Part of a small language model's weights: vocabulary 8192, 6.18M parameters.
MLP neurons of a small language model. Each row is named by its layer, matrix (down: output weights) and neuron, and shows model dimensions 32-127. Each number is 128 + 32 x the weight over its row's rms, rounded and kept within 0 to 255. Numbers have three digits each. A neuron's up and down rows have the sign that makes its largest values positive.
A block is one neuron, or neurons of one layer that tend to fire together. Before each block is what it responds to, as a language model described it from the Wikipedia text at the highest values.

Date column separators. Mostly the pipe right after a Date header in sports results tables (Date | Opponent), plus day numbers after "on" and times.
L9.down41:091123186227130168160169108088140130173146119141049094153155148150133147108094078171101121159158204083173124123151101117113187100094141122130125151131116145093143165096083063175149137167084100143147127152108220104140138182158077178091103125103143180164139120130144161143114136129130107082
L9.down213:122119084111126133133095074092181194100084147155108120137132173158087152111111038146108158085159122149117067139098122127130118150114117120146060114111145137063131099178147079208068143140107076120160102131147099129077128166178173150068134125140121104100183116150081108141070109077163149138

Temporal clause openers. Words opening a time or circumstance clause, often sentence-initial after a period, such as As, After, during, before, following.
L4.down33:133181081113155090120156121135148121138159111110078173179171187176181155071073085084117097173074146101125116144144125192127177146158149088120155154113135100142112151031117195165161128120154141134093131100106129137124133140067101139097109106135127113169109170093101122148107092134167123074
L4.down67:111093135145129086126075096112132139071181100123068158129221166084142187113161172076088113110136118078125101122178125111126147153036128217110115136108143125125086157172133141156101142168124128082145135133091136140134165147144122178143085193187144163163180136119156133129073102113160136150
L4.down82:142119123151133060119103067145107167138146190180103097152155132165112090211119124153202116122183047094152092167121106128120085150134103143179151120092120071128089128102124152163061086122180095189205093151149150074104172133077153132101137107138113143079135145091059064155093095134108100095
L4.down106:126140168152097194057145099127152102145103138116153149178086175150136172153181063085114051153094118120107169094107117167172100154053107122188062117177116140122141128104160143145166106161129153121134149171103139167075107163151144179156161093139130138094168149116117172133176108098159205104
L4.down114:152143074117142156171134108115097078122112139070173111104120109088071198166151143147107098164099143126151146209076134080131080109151124121133147134158120179114119135151144166123105039223193141149191103128113151118147099145124093108139112141120116153106135096149153169154108051155131146095
L4.down118:165151106140109132126140119157099106090142098127106119072160184074143186136122118141108133120154128140122174158141056140190105107117113145119130182104114141050133117129146169130130131155166136222091109175133112112166149089136149144048104180205136110121126122112134096102117146119145134117
L4.down191:096154071142139123146177096119124074118183060112143048099114112123124148141159120112149175113168165105082125122116131139104147052141110182161130138179146084111146136115105114157126148149166136106093109088125089056101155156112165092162140152168103109113128144198127125133141129052139112115
L4.down218:122197111119086116122158137150129085182091056167144094161114073102150188090121110113101148154117138126120061167166118052153141199125099135056085086116161161103123124129105104114133143126129143098142172087117069182085121096109093114090127127121139130102111158156179200111142102157119130138

Table header separators. Pipe or slash separators between column names in header rows of sports tables, such as Pts | Qualification and Apps / (Gls), plus some coordinate digits.
L4.down49:144131118132118060131120116152094093094106136142117108213073061159117180154108126137101141055160093160101098113144130131141136154148145114158166157102138146061105169066126135171098148134125161128150144141125128098138101154114124160068138080173124154101150116125081123168124110168103136132
L4.down61:133163155118122118117135120158100185105034169151109159174183159122113126106198109091156047143111132133179110089092138100116109176130107112132133134113134127147141140083072110168057140133130137129082129116190152141131186141106056196107137136069120154162141119108097149101146177098075179126
L4.down69:158121142140182152154084138255163075095079119150129169136087060151136131143199099134098101150080158134190120157127116138195098133137102119107062132090189094126166135128147149105150130079136134091184109108128089128103194104109093087163147115130122106152118194180106128152098129123170082165
L4.down153:123096125118100121182135097137128174155178184208126092143129164117143169135175093148129116142115092184107092105068113090119094088169100140134109131077119103118152086086082172113112096146120092169140153158117108121151146139061111115125176121179138122104088125150162162099145125155094099160
L4.down158:118080096123186122115131125138128122111181135123098096151115151094140146133071133123165130212058155166101108150103152138088168131108147180135151140131076131114137094184094111160083109113148106112147111111050126104197120160129087106142088130118158084084160124155097127118118140114152111144
L4.down162:160129140123070101146078080127120130087121148147056135158121157139114133128170108135067153142154107166086128088181184111149147107112122099169069152087180115121102125112094187120181086115169121160145085141132081157139130115119090187061161119143167092112128110135116111132097124136179205080
L4.down167:167127092088092146152131073158083118131086126116140096119125142093185122112087121150151072127129155152172108119180072112150153134138107122122149114096121075162149160097106143111172170096130118093091106158081136047146109104114100161133172112102106116058087192138126174239115117086094124107
L4.down203:148141067135105135099083137094144144112206166112108094151180224138175121096071121144092105127086168077134155165128119139140171123130117099115079184134116157079135070118125138158153111165066115132114165138126193111078123119139103114072085116126134102089150077126184106139186108152144121097

Wikipedia table cell markup. Pipe separators and header cells in Wikipedia tables (Quarter 1|2|3|4, Year|Title|Role, Invalid votes), plus word fragments under section headings and infobox lines.
L10.down68:159118100114167059066087141095088163125135115081139117166099134213139173115169126128129072141097136191062129131116125093162108119127164081126142151167161078154134095126108071126184109117074141131145100111157100107071113131130190109136156136123154153173166167087150106113075107122133148148
L10.down90:147120156134147125122194097163181143083064074171139114156149117159123148107077112151126109129092094115145141146145135124063181141114181162142162013129157130058167146120073117119121131119150154130145081124156113128145114110196095141120162148133160181134145165096194145123113133124114039131
L10.down239:131117140169132075131137104114087132116155138072139136150131147120084147097165156105082116153155119124102088147122099069147173141164066190110133142103136094067121149154149088106118136127087114094183128113143139069132134069107199098150126093104173132134146099066148123161103100122131089099
L10.down251:089123079130195145125069132120137144177120115129083102160139120117103104138155094107049103135116118123058154129086163064108155107144144126114116146107064148102161129114082089093171116144165128079162190189147110114081117081217129121183135176110078114051193156129137091137139092164106115156

Wiki section headings. Fires on the first = of a wiki section heading after a blank line (=Early life, =Research); also birth-date commas in infoboxes and was appointed.
L9.down33:098136110090090149123111146120147120163143104144106203109137126112092107155130122109141136100126144093128150141159150127191125144115092102113086135135084133102120061150147076134168132053131142134123132114133104144104138134097158110224071128125148164105108153114054080117132105103211124156
L9.down96:083092142149205148079081159118119198168124114085138047126159134167131079129132160130123156130165142128143145143166182137112094110104105158082140083171112147157125118116102148100111129127145126130137131132102163101092210065134191172176135114124083111178143108153139149084085093058097144071